From a checkpoint of a small transformer trained on Wikipedia.
Size: 8 layers, width 832, 26 heads of 32, MLP 2240 SwiGLU, vocabulary 12462, 87.8M parameters.
MLP neurons of a small language model. Each row is named by its layer, matrix (gate and up: input weights) and neuron, and shows model dimensions 277-372. Each number is 128 + 32 x the weight over its row's rms, rounded and kept within 0 to 255. Numbers have three digits each. A neuron's up and down rows have the sign that makes its largest values positive.
A block is one neuron, or neurons of one layer that tend to fire together. Before each block is what it responds to, as a language model described it from the Wikipedia text at the highest values.

Description: Mid-word fragments in names. Inner sub-word pieces of split words, mostly foreign proper names and place names, such as Weimar (im), Werz (z), Wilczyński (c).
L4.gate93:131053115151119115112152096072122082132144118101116171124120091142128182127123083171120137096136146078128145122109162096152177135117155089087095093135138160136160068124090115131160102094116132054130086145127068125155095160135098047123073110122124133175101133135096108064165090130117117098
L4.up93:129114103149061105170087101175141091162112186181184121159155118173130081168084201126102196098121113098183201106153182108082135151145078112137194077129138146105134131197135129161190159144142129103177131121121155133114111104143137111097089097206134149142068123161096103103154163157141137072
L4.gate925:109065147172109101096073164171123161077118142178140102104124126150140192137117135108098140142083066121138082081153109106087153074151159111178121111116079119142110196127133144170096128164154156110135170119106072143091056144098110159136100082151137138064125057117119185085116137126138132122
L4.up925:161112184151127155157123135113128127113095149090091119151108138131120136122077159099109128101160090136090069124124102104152157145171100122121128137179123146175147110136150157136119143109112127156113126114083092139134149146131179133152106098167207114103162139140111145136118112100171138097
L4.gate1124:165105093063188108091109121135121124087092067159161128129116132104125118195092139112191143101152134163113138103145155173125137147095108119083191127090151135121088148097094158147127130131096180143144147070143100139069107074154140139142123122090148092121132148150181121111094150193132088100
L4.up1124:131151164124143144122112167131087130122087120180086163061164124125100076127065133086071146145120109057131187178142141097146131084087116090137115118114161120139151173070141085119060086133123121118174146142181100157129147160165156097178158174167141188117186096178122080071144159066062140161
L4.gate1849:136123171103131130156112167178143158154077089112040121141209067094079101163102132077142099113110134201117090139082079129108189107109138111146157120150123152093160142119140124126127153145132105166177136125126160174165121150086100138138039163135121193212107087180205139091093090085142122142
L4.up1849:102085119133055060119092209207091153158153121132156137148071135184173147053160125145167121085116107092162161138091117168142145147112114092134148098092083095127173147152152099165151144152124144141090114109125150106133143127189078062203121196122128122053151115146128157189157095146109090155

Description: Second piece of names. Word piece right after a split-off initial letter, mostly F, M or N, in proper names and foreign words, e.g. F-ré-mont, F-ran-cis, Ab-ig-ail.
L3.gate617:195088132127131100093121080152104146133166086111089078091124131090128147107152100108068180055100170126112097130127123078105091159206129163138176132120103155113216154147123095139174099072121181102174152112192092135104171167147132136112092147103084162097134086108114148132133171155124117141
L3.up617:129080142012176104094165139124139105190122143086087127109131165130103123122091159106116147053136110103111060096125174131124172125118077107091089127096133192153167108143136133171143137135149150134174125199068127140071105127069106142153142201117092128148148135136135175138173201150130154101

Description: Range connectors between numbers. Connective words joining two ends of a numeric range, such as to, and, through in "from 25 to 44", "between 1100 and 1500", "August 5 through August 12", also or and table bars.
L2.gate167:165172145195154177117118101125144118149181157074149168089124118147128156165054137128143149138154143124146158182169112152117144131136092122153121142136078138130208111091118120096101183150145119140145141095166099070115086162136135127096175148117137072104112164120145124096199097113109119135
L2.up167:062113071113104178106099155162113100106114144099162084104140104130081130139104161069095151138143164118128156182134120192129103081114157067132125106111055124127172106133093118094124151135082123114118143085153121079150152123106154149098132091181110134063085170081124097120150108087161128106
L2.gate785:138106143123124189113155116091163132121159100158108142105151134167112136119087154084093141133102108147094122151126140141136114145135079091085097171060177110180186160129161116111155095202151142131101117111158108158090141138087137115132115164160129129159113123118085121185079097139090093158
L2.up785:180094077192192117107105165110162149106100089118139029120135100133126114160111127174110123194130119120160149126114137141112169107074176132043097117179031139119142150112143140104058182145141195149107158143154047131130106120128201131110118213070173121124097175123142169142182147111144097094
L2.gate1257:075167108149115129156107128109095154076136162172171181156162158159109125148131100141124142174204085152117170114105129105131149127121137161136151036091132112164176130161080120122106154197129134142133152132130149151149164151172145163101127113175134146153102144076159102129158100125082079155
L2.up1257:044158099118153035094173133154130132132133149114127205161109097162135150109143103099089098091121136108145105081168145074177187142153122114129136156106146138155141140081150129112138176121152158057084141102062107174141133112122105085166128145107189149115050133130149119153118079106069099102
L2.gate2055:135167087118102154130150054189123165129137144186136119125164088095136148140118151110124129135075146167113136118082068149117088122136196120109090091156146142170113115188106095107144145140114132130169098107131118074220128124068137138126109136147126154085176105142121103143152106115101119158
L2.up2055:157122147078156107114088115161142082164110209147183086215159117100078153134118160101192163113105103074126139119163129073137118084109141137081077123177097149097097165125129147162137116147105149128120094151135115102130161131135186187097070064119171166157150137176168164131148119128093130187

Description: Early piece after initial letter. The second word piece right after a lone capital first letter, mostly in proper names and foreign words, such as F+ra(unhofer), N+ol(an), F+él(ix).
L2.gate534:061117119136133106144123118114133163051146126127059093158115169103151151158094120116111195154043172118149090112204148097149139113140141178102083153141164135137136160154166116164107125138149107057046132188117103200118111161125113082130128141121086106087130084132124158082127127189150129174
L2.up534:178094133080123132146125058169130147120115172124158183073103115152207133191165143130132115100149185112112145144116094123138136135145151160139079157199184163160161104140122126144128165137162116120087078163160180129151123133109107137120108194122134082146169154148124158089128110126067151136
L2.gate555:149103112153105120119112110119130168159120113139122125125118107129129052088144181141111171028161144137087148119172142113121108111130137132165136109134123094108150155091142074114106132161103147148137123109141125149129148118148140155065106054144120101078108085138170107091082078190105135158
L2.up555:159120131148147180093088081140106146167148115088104099121137075107142144111123161085105141183092111130111103084076142110144148156105093098129142179123111094150133153084107105109108190118139127140087129148123152081119121129126153112159186161175152167140162121085121077141081149116136109117
L2.gate727:146069079156120155149224160129099113131128093117127035107169124118188149160128083174138150075127142056129119144089123104140110143154107104094083118092124083112067121091210160127082090092205131142144046172112120151145172124169150170150144121126127115109125107103152082167081162123147066147
L2.up727:138131168090122160127142084080186112124210062085090094155086044132125129124081131134134151125101116109128114153179085104105149097106132158123133084162109141102089119098142106119112144126162117119125057132167212113152161066120148129104150196124145108130121100093131116132063100107114100181
L2.gate1653:117074145144154138098172094116137121142109098131125100153120167093108165172158139139162161150144152060116135127109139088112119150189184107109102133117093173153134123179117171120126112100093144090131132106144134169164128100158165150117096128199130106140122137133092139127118052141117049165
L2.up1653:133095125087094068159101179120145114124154142138108093143095221135107144166133114121085151115150178048116112161073116118163183094131106103102130084115122157134131100093145090138092146123161092140137079091146173167123096155163093142146097112119140151110142119139159114177081125097149123147

Description: Fixed-phrase continuation tokens. Tokens that complete a predictable phrase, such as the dash in COVID-19 or 2020–21, "of" in Department of, "in" in PhD in.
L4.gate310:117147107138158113095131117100161128142082077109125123132095107162150124092181097137120101099096119086081138113068138215158115150083141147128060137153083151087186130206165086127075155128105142108096122139156156102157085117223182085158141134100110090101106153106153126144130177138120219154
L4.up310:104185072064169111138082097132140113122103082164132178167173132193113099110147199136175155150085082155153103113107163148147125103080146138163168134133104159162179128115086104174126068165176117102123132128093170107025138103163131157132085151109125175117095136172148142103144095103143143142
L4.gate1441:159149119136157120118112186141080091144125117101138132158139108092109130049125134096111102140128159096106100122089181098128118113115152118158146108100149150172196097143078104136150178166111159093137130162107152109110090113115149116168107153118152128103108109115075164123134080158095169185
L4.up1441:126124107106179123142188158144087118166158138099178122117088124175097153090105144151059119145130119143081161156066226118092075109123101110126151166132114141141128105119074160159062145110209103140118109151127134138079106183140156185201189106127102081139169066136076102107108073078153173177
L4.gate1502:150165069074124133181138183187111171095151121082117133120142107095123115132080127199112099122139120173128165127149114133092124106128146043085176218122126106128158112129144102191141168144098179097169139171117152188109039099143139109162112162180172122129109153128133096095123162132146118175
L4.up1502:135137096080112125172101159104126165214136126195137063170131148104125124131153144160129133066147148137193149170097084116101050141160157080119083093147111104165146137154057113156119133129135095154154139139188176207138168115163119107173141072143129076082150124115150122148124113095203123132
L4.gate2157:125065110146114169119089107144125142154127125093130137082127137173127153098133070121149086100075166143081075103069107125172159168118106089201135151132100171072117144111103120116145123180090152054102158113118191066097155145124094148112121142102142134134172086146101168056153144092146192107
L4.up2157:147070111114113141077132163116118150097157142102084122095120166138125164098184098085120106148124080149135101108109052117176192104148094125058152190138117089140157097179138158115149150157165161101086143107138093156101102133140146074141117169152151153117081116145105155137166110140153194143

Description: Existential and possessive verbs. Mainly are, were, is right after existential "there" (there are two features, there were 57,259 households), plus possessive or attributive has, have, with, as.
L3.gate2045:107091137123134175104160076081125153094156132156135155085121110115182116113150131127122126127107138108080123155158075048111104169141104063159081086109132105107165144137067134164142166160092182095146157049141134166193135098147150118111153142195150128092097131100100124096205135146113116200
L3.up2045:181140152107229112134139127147093110117111197130107119124165141141117095161147163110069101154120074152169160147151110114121122138068124148162098123155148146139141122161097190181105051110100134179161105160144148102155130099138078165160090116110093156107138099140141213168166119082106152146

Description: Early word-piece fragments. Second or third subword piece inside proper names and rare words, often after a capital letter, such as Cl-if-tonville, Mar-ac-aibo, gl-ac-ial.
L4.gate360:149170165060139099080139182123105145176164130138138089113149071171144127165155131154137114141108123112107119104108156200125188139100120146135171071100076149165160124164105132149153090069175147087150118154155096131117071105106120111154098081167145155046082141086103141131148100125128152191
L4.up360:179180126118122150105138130145118143106123155154109169117151132076107132142140094123170072172121115151146126128155142091091166112108117119145127140093113133085134118151125117133124117129129138116128153164122100075106194137150116109149096158112082104105164141192120145115144088089167063163
L4.gate409:110105125175196142175105095086123162131174128147200103101168115094107099136170174144148156117114139086122167136172110150081135149122154125104159129149157107132109111156149160094113135166091102130152145150097117144198023170127148170213156105114111120104121077077119175130133079131109140115
L4.up409:119103180142130126107088083086072131173124176110107151059210078132150113128163128138155143121132130125124112129169119152036152104125141148115203170087207171022152124140097149139145111135123199136154133123165114124109096103089109157138133126151117162129120169200159120174132142084118173147
L4.gate682:110084154078202121169095148117099159095123138155097151109166122135158100127113092134103159130181114113155093101101153141165126182175149122152191174189087215100161144111161165210132155119128098126142115116104157135133119099126140109155123055100137156095097139113162108105158167101089121158
L4.up682:140175172133141109108085075176164126155124158123152112125137068199142104092089118086151164098150116107150118164167129146147133142128133159162115078101084125161137131160118115118115129124111093132156135100135181117112111130095186137115129155174116151130177146144111116162130156158166153103
L4.gate1105:106140162149118163166125193149062141180152126148158123122163149073114098174203073134126163119122145101111143076071097115128096148130116130126086155180100135128140078129176154136152103186162119082165215137125093141137177093143132164098121090094123072087141150178135130082159102161088105120
L4.up1105:120164160143088153100187144060116161117110131127144087109145108139140131045093151170080124092139107183114117120065187144169143112114149172105141132128107093125111128145158142152134137054186156122118099056080111168093158103019138142163200116156140136077206078090085080097144172118109053128

Description: Ordinals and table cells. Mainly "first" or "second" right after a preposition or verb (at first, after first, finishing first, promoted to first); also empty table cells after row labels.
L2.gate303:120145174115116164120100151173090144166165138120180111196166121168094138146159166175136138133136168139132128123143132167054107128144134124124108101145119147121140111114083123088125111180159086156127090136146067188188138189093106148097122139146079171137124167143088204147070145125132140081
L2.up303:109150140091095135116114109167089141139141105142119091099151106175089167092154155149152144139109106087124133129132107182110132124095172084155136151160111152151145083079109100143120150115116135160093133156102083137186073174097167133087112138131089130137163144106067180126183149147090126119
L2.gate755:144196194076055134087210105196140132100163088132155141164132207189198128122108080173145085121117127138169111121129135110111093089106115088133101148103117146142161116126080120149140122147140150238113143126132128158128088154144142102141121152143109165095137127141063134116126125096175157079
L2.up755:149091147098062080088144154112144134131155147115155123117162124175130113146169132121112102127140118153088078168151158120181172086097142111113103114099117149127129146121152092121164143132160124132132164082102105103101104110172172179113153143140163100141174164146115089183140107173124128110
L2.gate1264:082147118126135150085119130101127185186197093107151104108123046147111196172101089145073171120097122172086093159119116107138128160162125131059152102166196151140124111108127148116143166123131157184135134113093137138146126115174081187166124132124117135150128192136088127121120179101178098159
L2.up1264:149129171075065106102105131122092149087089105124156163107145144133142118201097069110097128153142135176119149159110138149173134123136139148132175123131121175140089105144103110129116065191071163102148107125129104104164087155135154144064143148148139137145136125082180163111130152112107122107
L2.gate1681:146187202119108154105133115118130103147101130165116107159114135050132137083063144119165111109116112127135079128225150194124141132153089167060157167112165110183144097165098085137176091123121109138109121148149096147113130140105176148135126091107170065125138153129162159086117128139154206114
L2.up1681:112110105075132131170150168103087155100115214105158131085118201130134119114094099098124222145149130118168078097169112135106106172130091135132149153171125195085121130133139180113106097091163092161167124148147076116153107133124161119153147093121096114124138087134168140136187118104174224138

Description: Building and dwelling nouns. Word-final pieces or nouns naming buildings and their units, often after a count (two-storey, 115 rooms, townhouses, cottages); weaker on pronoun "it" for places and numbers.
L4.gate115:113118131115104120115122118135134108127132181186205133142117146127109155155163145132060169107164185078212174126140113110143122137112108145159104125063104143110117088058156165144099043165094134162113150107122162116119092150116097185163070166153135163067187139102115097103123092132119094143
L4.up115:103110150127088126156124159105077154183146109130130162190117171102100109125133128176181113126141125120156111110143127098125175139129122111115093181077112117131071096156167108166170116164099124161062103130146120129157082071108125120097115149087088187092103065122070095067144143143068133146
L4.gate582:106122112108193100104088113083088159113135181083080149099068166084131125141130143063099100131154119123163167099138114143162139107145093155157139091064103105144147088087134146142128097135150121184155155146188198099156087139163128177136088127090134133087121123110150117112200163136168111120
L4.up582:096138135103139093122131030109144126095132201123081148102095090077163188137127147080075140131148076177115160126141151142171135122129050140105113113138142102190109099079161153147109086100154114130106100174114106114165156168152081107161158106119099149122131132096174137175162108094186087116
L4.gate595:166134080076107063149147126167094082139068172096124154148098089052126174105144137116085131176118111172229137143108085156098177160072108103171121149090168066088073103097130158114103133130146139132143152104147107118144150142166094123168172093139153189159113161151211163109172111141136106162
L4.up595:111123136126148056173085149153147110129075091160106134154127142092152130138137148145147091154139133192149127094132119115112138119111129123143137202148113125105136077148124150135156178132107188144122153134133119123171129147171170142150093113195125076116098118099148130159118114213113108141
L4.gate1814:102118144143140095193107169148100149121149136056139182165166159088172168125179135108133070089136163130185186086099102138087104178105153095144122081136170125119126092048106169143145143139164064157076119182169152168129089062140090150143125134107131132145153110132143150133093107114177151052
L4.up1814:119127086150119056088126121089093087117139099124136162149135134082147156132136152103141130139148150113148159077122152118128115126153139128156204125070126094127156144125132162092131126066144112163137161085096186135127190140110105160142127183162137127090127229131165108161161117111149109128

Description: Mid-word subword fragments. Short word-piece tokens inside a word, usually right after a one- or two-letter start, as in o-gl-u, w-er-ewolf, L-ich-tenstein, f-ro-zen.
L2.gate315:166137150122062142095127081138168133142126103097109136091135144092106136172157151166100078169092147116091159070157143166113103195142132137108114140195123136125123187107184114196114101112116124102111135141171093114084115126126108103118123073160164059098121125057103055072151141115058103156
L2.up315:123152119115208104132171108169112160127143065139149118110101143173065165146157119122123161102071132154158121111078148040106118134114172148120221140125127128113152084102150127120159093119130137089151161120109143145094118100141193132146156172159125118103094140107120081100156130128020089137
L2.gate596:143076116086135108091120175150163142141174130109113122159140087130164070144070121190131162167111116096183088185112167128137184129089151097142117127186181109141128116100142094113165149087104129154187095124169097098140186137101166172127140154156104115140095172169148101064115170101106095162
L2.up596:140081101119109093180093180124138187072138178140088086110135110105115125104129164079140113102149110149108109159149152118138150213061179145120110148129127122162173016055081104115158124143096102187118097084184116119133168140058102180161110146119129114094089136102119127103112136107157132142
L2.gate949:181135109131143140145116179098131151144149116156077191131067114139122178094089129050138138196152077111141095097132088087101125161140114114184111120126133103155143178114158167143188095146128125150117110101147109131106114140143145122099155227167145122123116097137149161114122098105115146126
L2.up949:172103149133061091136157174129125137106131078158080167143116118139098160120064123170134125174150116106114090120140171151118090125157167106196101086076121086117110137138181135165172083123150151157098092130066106113069075120095136113095129211059154114170136198132139183139149117109108142145
L2.gate957:065123124148164141115101090095118147104145099187140134177125157147108145177113170043103170151191091157098151182124155131089144135097133127121154082174167047116168131113158142117120128062101157151136101115165123136106121127129180182089166105107137081064116126137089086104111115171160157144
L2.up957:076137118112164139108150143136135095151103108125108123113087114128163136112128141120199146181120084140109107188082054132177086112153138147165131093091086187158161142125096071179122101124203150151101119153115120138160153110177070135199084141179122197141176162106125095110112140147122177198

Description: Year-range dash. En dashes or hyphens joining two years, especially season spans in sports tables and careers, such as 1997–98, 2020–21, 1664–1672.
L2.gate186:162120128176157185139132103126116067036107122126186132076164117098140156157150134158117127160163075086141051117165134148180091157082137105171161171113108138151115106117115066083094146109115101065155103126147097151127089115099082158072121197140095100098168180138128116092140137129087123124
L2.up186:099155105123179170134134096130189094103094165143122098136146126116151128155149102143151123154081129160105134153165169212115078170172081097125133157170137118131161132194103128171143029135146086169165062137129140150097119149160138191190130170127123150102185118200094134064087122075103133133
L2.gate1225:107126118155166108129152120043116142106170115112157082065146146129081165117117140105047117144173131122135137186199098112075045141114091102161093146131122121203154118114119173187095153170136094122162129181141175122098080068117113136148081121079085137157134159103111124085151075111070124186
L2.up1225:120118079175166160154126151126118151111118110080134124159156150112120131077084087130115113056139135114111118099140108125135086117097119102132114121096169138197070127146154192177104097078059163097135070153081148158095150167113115133103143107174167128105120163199096106157152122116126173156
L2.gate1861:111094159134126163104077109155101139098177159096139132097100151091124194123111149120184088159152140129169131163154155116126158118143136120123107074141137086151157135138134145121104146163084108125086074157115157097038115129094084142105132145076078184125146190124149125111113176133097115119
L2.up1861:127141156074114089076127086155145082116158149064208118148141089119149199177136131150162073118082184112138126144109112124098180205154119118108096155143135159195183153075112139109116136144139146149170171133113118152143162084078163116100107134152129102158173141162142097102124154141112086152
L2.gate2113:129149129086141074075129113139165152147096154157081146110125145112134133146130150111086185169159150150131161163078174155142139158120119170096148111153128182129156118142154084156123048160095096140150169179112172087084132094079130185128125130108107139142189084145113209146127156127116112182
L2.up2113:067175099140127099137124076103113117128147161102091171124118154153133176155130147044132086120123140086120134145078118154135102135152107110126138224147152119092095141094169115152137152167111144153117178084109142119181088138119150148110153153158108106089141201127034146155161120126130117156

Description: Stats-table separators, word continuations. Cell separators and season dashes in sports statistics tables (2000–01 |, 1996–97), spaces before years in dates, and pieces following a word-initial h (H-ol-stein, h-as, h-orn).
L3.gate174:105117115081111133078127104115114140106141140099138067182063105166115113153117106107120154140085139169142070146133096095119113182093083119148132097107176118131164167118113153122162089092119129134138111159107120132132161095172134160092204128135157169133143108128125097146122197078168101104
L3.up174:139211130135068123111106126108107109111148108144155153153119184160156148176157140143130144128161177128133157132123167102138201153131164087120136111143085072124135094115106119101139093112120106109133108122124155148110112165100132179136152145188128103133065191168162172110172141141146094203

Description: Structured data separators. The slash after the appearances count in footballer career lists (e.g. "27 /", "7 /"), plus other separators and labels in tables, infoboxes and lists.
L4.gate361:194099138164111108100123097093074103146180081077108084120153116094165125104124161142114136106115062091131113107145094146113179107137097122180105118132088175138150138125171129170123082118151165121148108169086066100119142147070163170153100134118116185091141111121103111153139127162120183142
L4.up361:112063093174107159108128123131092135158156125115108128068179095107132181142129107113153151063051078122091072110167080168178151137130138185140189122136108155162131167069100167116084124111162107108186121115103104132090143082113136161129134111101126159167154098113133160120182162095144136185
L4.gate697:130083110141170119087109117163118164161157181157133103112104152121134114106127221157170073129127098117121157113127125105139120135145090150119152087099125159126100119121123128172081072178149090135114145132130094085166150098157096105104135161120124095147100185105128056141160129087186148101
L4.up697:172101126179131158116124121136117084149120087109106089128140094162096095094172162114130100144137141100118108115125130158139177134128160177144088123082124169178081151139072155135134126133119102148167128147213096082101088119122166141111190184178162067118114162099135159146099183124163068135
L4.gate984:105184105146088048203069171125116170114100078156138149119181082142146167143124133176113174116097122159114150157083055099131129164121156189169118099162080128099126098145181122135053160122112168163133124128181158137102140184128066149136150118084133148123153139093121145117153152157158092156
L4.up984:163147112182177108102166109133105154060155093149121101178180111112121091083142120173093111101174176101116154169186145097144186133097129104115110127101110092132149083129121110123120066149148086110102145117132187159147126178158137119103139122113141181169105095104140199124147136125110086171
L4.gate1239:164111093130166125084094114129164100140130131125188171133165109138168123197110111151121027127094151164099168139118130131149157096119165071128168154150118109124118102167099118100124077111131144133130150118104148123139148063117101123121136151157135107145093201149149097138109136161114097162
L4.up1239:107145024147118123130094132123168154126112117172104077147163100076150139120137105134153177089129109137070105115143132131118150117131135153046191155132148099205119135155074087146132194157080087115155142145178150124120128152144110117127092136123193120166089060113185134159082118128092051176

Description: Table total-row separators. Separators in Total or Turnout table rows, like a thousands comma (3,577), blank cells or " /"; also commas after introductory time phrases.
L3.gate926:150188235064163084136164107150137136141153117073182127159089159148164134098035098207106075192096091147129141127173091117103117124078165156060133110116089145095170112099198096162134096142157179086153118167174137162054136165138220083123093139129134100082107070127165123096163151110115136107
L3.up926:105190144136129145131099150088147151156160129124104130124157089098114094155099082134157185123097078102096094111043162138116077143190107134092118112097115084124138087095129121110116172160123101119112097132140090151118138150130156108088090116135120120116083161076121155105162146160121102125

Description: Anaphoric article subject noun. Generic nouns after "the" that re-refer to the article's own subject entity, such as the film, the battalion, the college.
L3.gate2060:130127079103142143088167122093101185098099140125170165105097102074149146171109081132132159116090155160105108144204106156183132140178085099127123132114133170131146114122137127175146117178081186080079115152128167175122058100150130147202116163137193158131113100211138126149131071159172072127
L3.up2060:087113092142129158144066158110068126188090129031101099118097129159104136113131172157166212129102149140139135139121158095127119126110099161178101122103074127077108116123132190190102193110124070159134131088124089100124145141139133060200123154133137079119168176126168122051141117140124150184

Description: Adverb before passive participle. Mostly "first" right after was/were or a name, before a participle or verb (first seen, first recorded, first appeared), plus ordinals and modifiers like 3rd, second, also.
L4.gate935:150116141128120106151136085107094150129160112151109153139126132146103111088071154110137141068060149110130091102085131106115108111120133100128179121143123147143093089105082123122129123096121128148174096087162125098076097125137207113126134134118088081135186141149140186163173162118115081119
L4.up935:126068147110154115185070159119108133127172087130135103129182115122112137069088139165128152100126132099093106188095141096106139080083172147180154149154134114136075115109077132125163151139107147121101104107152128156107122133151182125136138119067101143168160230195143088170186144156105098160
L4.gate965:185023111105180118106156134107125113105157135140094131120107146115108147117078183078139136125160180106099158166072126134129074127130141076171140143137064127122175098158079090098148098097098141113186116127079080110083084119116085114136176081170119097119114203106098033114135078097150135133
L4.up965:145123117175162107132132121145069116139143149118115099119132123091156132100151116133144111139176141094146085118118103141046049124126062053106168147154123155101152113130147130135108090063147182096109127153176142151129111167141053128176118155103098119057093167122124084104109143116122197207
L4.gate1958:122137134125128092177129130171105121167144143135125145120086094133162171151107197129143125129147182151134089053158140147205112155116110132101151089148152121097094141120136207111126082142071106150174132191139138110087100074133104126165106091127128110138197142075114118114091174148153080148
L4.up1958:137156127123127148126167144177114117146121124147135053140129171134147135170090090158173099097095130133145163099167118158168131125198110126143214105138089130088093078153168076134110150147181157156076159134111109119123124150144120158101131114183072132149119178120099166101114110130129182093
L4.gate2024:121046140098135076127134150195133148141150105139105148149170126098178210082081116122145105154113115146132069116118108081147168156108184082115157165154132079105176183160122069131165187116146171087162116112114128078169098103099066154170239144160163124156110112098097126108097057150132138144
L4.up2024:124129109123163152133156086100123104109159106128126111138141094142148145129107138089157148112173176119143080130129138159078076096149105180127153139129192108112133173102188129095078153098125095144073144101074103116168168131144118087170153107150116050084153155169112151087155142117183120105

Description: Place and building nouns. Final token of a noun naming a place, building or structure, often right after "the", such as mall, hotel, mosque, stage, arena, well; also completes a few name fragments.
L2.gate538:089102106115146108050128126079132141088162115181109155126128087138094117197138140171148171169182067198167135157145161154200151155174084100125114117131095128147142107098174120110154168103058164101092131184213160174138086124100080094133105220134098122091186067168102140126155106131156161088
L2.up538:126109139157145133065104104132203130104135178154193138132106144088089126154162086134128155120174137126140115073168116127116121133104037138115117159146154137085181129151104172098110145154143122090110098127111170118105136126108146156145112113088136150098114125140134128106139073126155041108
L2.gate653:120093104128085134134191099108163149158134191202121148138141114177107143172141152071126119125145152173234132059152155066102120138131110126140137144107104103153122098143132148130148161117170124092074163140140184098163127110099120190120145077100078152043138134101101086146110096124119103069
L2.up653:069141157056112108150106146137108133140153138157097086100081145048119133082145157076113154133148127132146137074120191085112105130108117179140139105130136119174136106135082155114095149193094122077184137083165181120131110155175090135145090075136158122138098118152126058176100143165162127110
L2.gate895:184137089092193121144098063180105127149102123185128133085074135065074125152125105123145099131112124062127196089130098127076104150123128066105149110125112086141105122081089155081052130151118122104108127189108126127140113152172082126211156121140168114104143115123068103153135149125105144125
L2.up895:147096168102143086104070126164114124128124131122104171100103112153148096123153125064142126146082144156142167122154129192156113114127038064076140142088148126146081072093072065142113064103159162184118146135144144117159133131121133185127059167103110104125163112123147101144174152133180197080
L2.gate2224:098086164120127152131102160110102146175159147123126167128068091122093138159097130120121135151154170145189182046121137144123108148142082106160095121170196054132161107129127148144119126161088125101111122150100169122151166129130110131156114072179123155086195120116121049096160110174102132107
L2.up2224:113094084109163108137125121109121158126066144130140114118127059139103072121170119106158128163087095109139148158134162109172097130115168155134110105144187128166155068102158135145138122112152163137100112100101123115065149133098154124170119158113078205124076119140132109079137089119129140158

Description: Connector before coming number. Prepositions and separators right before an expected number or date, as in "as of", "age of", "from 2012 to", and table "|" or "/" after Total; also "first to" before a verb.
L3.gate900:126169151122171145182111124132159088145108107141166130146179162139067176152106155083090150148085207140114141137139097120157103152143132086150104108175196111165147075138096127169114103171129143130125151132155131139090181094128124106122101123199131120098158107065142132129123074115084111168
L3.up900:148129178141161169131117120130140109149113155176145179115141146171188144148107155130153153154113111154146126144158114168139106129211088126075135154132186075145172041117134127132208189129166169117123091103111112109115145115080105135167151186136137120110076134068151138161136156127036088088

Description: Existential "is/are" after there. Fires on "is" or "are" right after sentence-initial "There", as in "There are cases", "There is no record"; more weakly on lead-sentence "is", numbers, and mid-word pieces.
L2.gate37:141172066102122117167159139143152145131106132093098138082081142103149151122166127145133167178165145107104162084119125111121093121191181200127143140125160150131085159080137119152151155130115120167162148098099148133146158072095129149189145129137123160153139135151134106094130102175149151136
L2.up37:134101122186112100106135152148094103127197133148072114123140117109103163119073162150139199121104174101134198074095188023106119106154132060083102124108073154162133130146135134148116149163086098187170095182144118121122150126145056109113126141102063143148069165072178227153092145115147085138
L2.gate431:124084100124153089149171084152167132107140182147195133121118159135103086180115113087056152130112138130090141124114109080208097103184106128144147144109189168141157174167148122135149113145118123078141119183089197034120073049169107120124112133164102102135197074150106158134117082160112158105
L2.up431:131113131075163152145121082169110129134121170132122167142157155101164129143107084127083125124133120124144136145118130123099059100131115084122112106122093116084209151162099184076135187096116166146203110159110140100158095110086153074163117181162150178164133119115118142136122107121198159134
L2.gate693:147086147098151171115158129132116094122097125161098099180170125141103065196152148150149107141096067116104123172143103124097139135128097157036195123092150116113122119117117129149107140138083169129109191109050124152134122117177099154140155135112165114098115177066182166116097220174131051108
L2.up693:140107189126143114107164163114144085108125096101192121134161118120154121162195106107126119129100145121114117199153110145131129157082137095100117155124143088178135102079122106110122103119117082086111144133116137083196156118164090148076167094092144099118143125130110112194123129172149075126
L2.gate1741:102136162116104076112086165137093105041097136083118095126169138155090123179153111135103141087114101103086145154113132115115073100128098188068133083112179111052144064140095154115122143208117153143138088156135178159116120156148087145155158136142141094116149108135159114204153112110142126118
L2.up1741:133136142158092175150144083054122145170115145092153114105137137144097138121196173103110114158171085125116128108171113140160112102129161101086202091086145197193102146117168054169142099120154168151128127121161122116158120112174122167157121154159125055112124111106079167090135161116095091098

Description: Early word-piece continuations. Second word pieces right after a one- or two-letter word start, as in N+ec (necropolis), S+m (Smoke), N+ipp (Nippon), half-b+ro (brother).
L3.gate705:154151090128091156118182099147139093092157065164178085100156095166051147182095031123119129138111105130118124165154127148142146156104126196138062133115086127133156150112075106099095071084111099141137093186121113141126114117149142123083129043161150093146149112118104090150109167127141111152
L3.up705:134159150115084127125056085150090132185137087169145147175150108136179168114103099143132137121134108116136189078112155098117133158181163105136156089103182166110147109143146093111064115105185120126165118136118230202084119150114129147151101119132083122164134060070155153130075140143128097128